MLP neurons of a small language model. Each row is named by its layer, matrix (gate and up: input weights) and neuron, and shows model dimensions 0-148. Each number is 128 + 24 x the weight over its row's rms, rounded and kept within 0 to 255. Numbers have three digits each. A neuron's up and down rows have the sign that makes its largest values positive.
A block is one neuron, or neurons of one layer that tend to fire together. Before each block is what it responds to, as a language model described it from the Wikipedia text at the highest values.

Description: Early word pieces of proper names and titles in tables and lists, often just after a capital initial, e.g. P-les-iops, P-ris-cilla, Cl-os-est.
L4.gate641:180117146149111129163107147135144142111123139137101138107117121125109165162088123125146119119130127131109122103136117127151128119119086146161146137139170118135144155146122093127160092100137107169168102109150142164145137161138082184119111114104115118097121149144129110150139100132131176135101154117071143137115119066148154111129061132096124140109123097123099084135131108154101113158123118114144122082112157123138139148130164162090144091100119160154
L4.up641:119141141153108135132121105121145166115105165162153153125084139155140120146102132129139079104156149127112078148135131116099120167139103119171170176184098161137129139126092087127137138120124082149151099142087124136135088112108156149142117132120155099141128119162110129089145152142145117112130119162101155138107093115158160098094100129071133136159115137117159111182118142095148153120107124107116141151153146159163114161168129119102175144141141107106

Description: Word pieces right after a capital first letter in proper names, mostly names and places such as G-res-ham, P-les-iops, K-arri.
L3.gate181:151141120158118133128117130125144167110154111146161139161135119131103161158131118165147162126119152161071092146101127088127124138177148144130119151118101100127133144153086142124122086110147086149153107140158069160128128159107120136157142126107177147167166124120095146112104118127122131081139107147138131161161118134137134157164165117121139158130099123146141127112091163127110128190141113118117084106144117108105098122126123119106176123141124134140
L3.up181:120153105131109134150138129106139098174145123130161143165138096083084099155115090211102190107137163162100099119114131104152117111144106147142124116102113113112089149150122115115124119116119100174091113122106122154102103161118140158139106132168149136155134137121114150100139144142137144122149161143150149147124083112143136160159135089162155129117096080148161168140112130138085109150111147105133089126156113111170142156163130113130186143129120101154
L3.gate647:119142117071143151110128099106191130151111132152137106117095127176148110098144116149148123109108147085099143150108150098166123153160154094158092113156105141146109146153167140112128084127123063163140118102133079150098152119123124136107151128115128151129069131107154138105133153151110130108162111141113103136142135142122137116154146114149124154094091132155116138110138131090109125173087113146080127140145154130133107131149098108107098132122098140160
L3.up647:098093122150090141133117153101100173100125131165119111136149118192136078160113096117111127123134195097143095096107123093161119112126097123130157165147134118151119152139129108172105140097104106176096168151117150111152107126128179105094156171134110174109082133129187148157112131124129151113146128139111123095130150146132158147115083150121159119119146140123122104106142149133084181140109150105137078100108132140118144120142118130161110091140139128131
L3.gate1026:144117080110120145143145105125121135129060111173174081162080142166139130156113141108126139102137110125103147140092111104134132132136153141105140165131109175133115147097121124136105165116105075150124071118119124101129129156112092145099179089133166144145143139086175115148121136108084115152126129128118080119130110094124166157105144173109144139132096131114083102143143143117103140155132098111069108164148160118173123149155142117113161127143155126145
L3.up1026:136127108134138130145102115124140109138159140152104140127103141146121099146131172139168088139110126106120112148077089174130088086105166119114126114074112139149146134102111118101110130123120109138137103125142146154135136172146108113134130125139119135177132200126110121136070139159124124182155163104129146147114146139125146149139125125170112179122084107163083105152134118134135156144143132125148134093160105112155134133166127136131141150081110140118
L3.gate1145:116116110131152110117111117095133087153126151140118118167115132149099105141110119116131137085140124083131147100133106147095117086097132106159131147119086190126173096112127128119131140104136086170168116108111133143117119120119082117147099117143158142114103148097115084106150108146137135174135138115119120140129109130134171117122151143108124166130113125154127092125136145129127134178147133113102133104109139153111150115161101116150140136119106160172
L3.up1145:120118089144109148139118140089143109170161070097152140146135128128145160095155145152119189156093151171103120115152118150121135169151138130151120125145166110123070106121117117168141143121088112127068123131099161158109109113114134174135098163157149105128146164110094143096160156143120182126118133145092169127111133130117148138120132133128118088140104134115121135142118118105113130178128111128132147119098122169140111133126134127083145132098164120138

Description: Second word pieces of proper names split after a capital initial, e.g. G-res-ham, C-amer-oon, Gu-of-eng, Z-ed-ong, G-ober-t; also some stray function words like "to" and "of".
L8.gate281:132132122143075128114142110113138118123144121145117130123123136087113103121091135154140122114134097108150126149138108124126170155164101120097121110168153127132137107094132147106108120081138167157122114121114185187146135146125137098128111125139148150138097153148103129124095105133148076132175120150084149087091169114165139138140142109176099171100132100152174130115141123149068142109127096148120167162139151136094152168147115151132142134099137129085
L8.up281:071185092111080170138121111124162151138120130128106134110072149114108176168132158140140143108098113113123107143095121099131104137123079120121130098124111099122123131159181123164101092122099121196101109169151107163130134145142136097148166100115130088145113159135128146186158106133122141170151130141146124094143142121104163159145127163117116126118113140131121115109120145121119094111116109083127131127129142150123144132132139135146106121119121122096
L8.gate284:108099156134123154123151099094118165140117166157161102127115148116135157156139107130146079113094167118124090140093115148134146103117103153093114113126105136122131167106095127171161125171111153142126109147114085121090125153130109106126105105066119081096104161091126112162121113138097127135120108109153132187122130093131104109107080104140119127129141121145123096118194111106151160139162104157144138151173111159125112107144182130129134120110104135117
L8.up284:099092119128170111141107101126182098117133150174141099110159150112164148068136108139104141117126149097148113136121180140137126136151159133139112159104136165139114129106135149117124121191133184130116129110126127124129136165143117101098126126116113137152172094106160128151068107126135068121066135129152159144080164138139151062133090136103198139098122181123120117122208084128099155119113153108115091143137151100129157139113180174164102143127117106133
L8.gate536:164143132123154129148090115172133124144100184123119130129124088116148116131196159129141142106120140105176188142079127104104118143161126113106109116105125130157115141130161083138128100092112104105111145124155079155064093146149158108119098113108146151169148115122099168110083099148164130144139087179126139158168127099131163142141140158124141137121109126127087118108139149153103130139113105155127147094125160133109124119106097101155154136141176148111
L8.up536:098084111116133125083134134088121089153141146115126104134136110131129130129131125155161139093134099132158116133124164159129120125076137161125171101097168133115091160147080117083112154124130128137118151126143160140138139116112131100190164121099158157165179150150130086116103145126150132099117098107129081085134125153107100157182132123116138136161117114122139162134108160144141129060135116153150180153069150187115119161113147120133121126121137138099
L8.gate1177:140067116168154188087108092075131094105091120120135138129154101136158105147145100085178103158097130116125155165117107137111115122154136148107122102118168130100154113086156127082148152151127154126107120119114185128114151147119134159138135106107154106150156141159089128131131112167132148141130108125119102109092142142128131100149158093130127100133085115162132111129122082132122125170116113159130150130072131120077123111145114123124124104107124136152
L8.up1177:158140151177145139110157121136083143148151102142073168102160098109172133179102140100123152126096161072083133088065123140090145131108122156100125128163169102154147143106122125067160147132161161129129122119122119062119095140153116190163111150124143154124102165096113161126116134088118117124098114129098114091117139130102113136145135141134124125078155120126124141151122109099128116153133100106160151130107105114172164128150086132150117121113086127126

Description: Opening ==, === or ==== markup that starts a new section heading after a paragraph break, e.g. ==History==, ====2012-13 season====; weakly some mid-sentence words like dropping, leading.
L3.gate425:149144147122122156072053159151084144132115105130153151131139134121152126139141109141161100135138133090117123120100094118145119134109154138150097147130110151100107094166126147137089108104127096180113122122138073082137159139109107143169134117134101133145131168068115110164081132139109126151133138123123109067167141121132144103116156141115134090095108099140139111123104134117148098144149133128151130119114140107129105121137100128146157109142094177139
L3.up425:142148178139107132089047157156119167110092114141124181131133117126144148137142100146141130155144123152091134101120120114152124126092131116136076129133128159137102156173112108128130125104144095129150123136151125089136123136075123097129126102143089142120130124082139139161098136101160114134134156118130097084115169100133150109088125152129133150108124134135104143135127067117113118138146138119119102133115152112123109135124125151120108106182077205119
L3.gate559:144145115149178092124134163124162178155137124150164135164151145106119102137102164138049124135116111142124125136123114154133157170142083133108146102109111151122128130145147139102173084143120135126088141090122141139141108150081134131099123100138145151130119159135123173149102125129145109138105123116097139138133121141136108155154114156103128117107109158121139152138154080141084158124090113157154171142129132108153101101145141130138131112122151161138
L3.up559:110139132166123115154142143099090134124145138108158154170142150115094072116167117142113136129151173146105117126158085146138090157145108199163132137120115172157104106130139116096143101155120139114115119150100117107093146114081148172104131142145121103115154134173132062117097141147125139149131115153119143122125145121142119130110133140143166145123127163168136105079167138143182123116112166143139110097157122170112146122139109128099108157157126121130
L3.gate812:116113137106094137131113124122111108148155112162137147101117143146118103107150122106111105164165108124149132101086166120180095156163132119151138142150144132144140151107119083137162131072112109170157115133110090104138127127111081131128126123112118157131134118114116101081112123131109151074117152134128084131134113104183097163088134130146112131116134138091149117107108155083139128129116124123104146154134139127074116110148146136159140141114140133106
L3.up812:145129115134066158158133132123129145143150124111101154101092156126077111125139140121115088148124116094114114127063121101128101143124122149138116188124111167130096178088152112137140122112095061135134144107103143119157157144122118117123132070127133109086127108131151097072107097119088151121146120142160097123122141102119156123107123110144118159130114115086107090132146134097118156157109139146124137134123145121113095110113116148172136139156084200116
L3.gate995:158128135158135140127130138108117114120137119153112135157136083094104109129148129094125174151139103108142155119086098130105138133138104168112149145113085117146123115131107128103148098100173134119124138117164154116119136112117127176085127134109170104110107140111104126134125138134169115132101128138137120149118138108092168116161146119158143109124162151167193149171142076183080091090124150113076112142141085146098108086139077111116152134148125149092
L3.up995:110147130152141134066112142154124126126105150123136127151114109109114134099196132149176146123129078077149097148109151126138104121111133160109122159132089096132115124138084156086132144110136153123121148101144139101088130150133114137091118147122139085101102115121102126114136130134117120132093109161136130138136122151104143141171120151136116117086120150160152135169120090171097090139118150151086137146139105130121111124144124151129151134144098098149

Description: Opening == or === of Wikipedia section headings after a paragraph break, such as ==Career==; also the first piece of a split word, like re-, Ex-, Comp-.
L4.gate694:115132134156106133129106114122129110147102107136143119153095130104147113118161131106117146130128126153114087091176150115156110133172111145096134135113132090150129107129095099099094070156143143086150119121139162124095126139184118118116130130146133117148135093179105141097116176118086170112091109126128159102142082157101084141100092147092146114142158134086177135106105125147089120121111120104103123133104094102139126091163156144133094111128139166099
L4.up694:133156158120142117111154113136110173132154087135135135145140080091119131111120118122165112113138088136149101129153088131157096105088168135116128083111165090121132079135145143137103175112130144130098131116133139096107105136121132135113142135144156201154145117134114128133139164115135119136113095076111156124147144124125117102123133155140139112121116106139175116117109107091122111121109160120076117152149126141129096143191079118167118133126100120100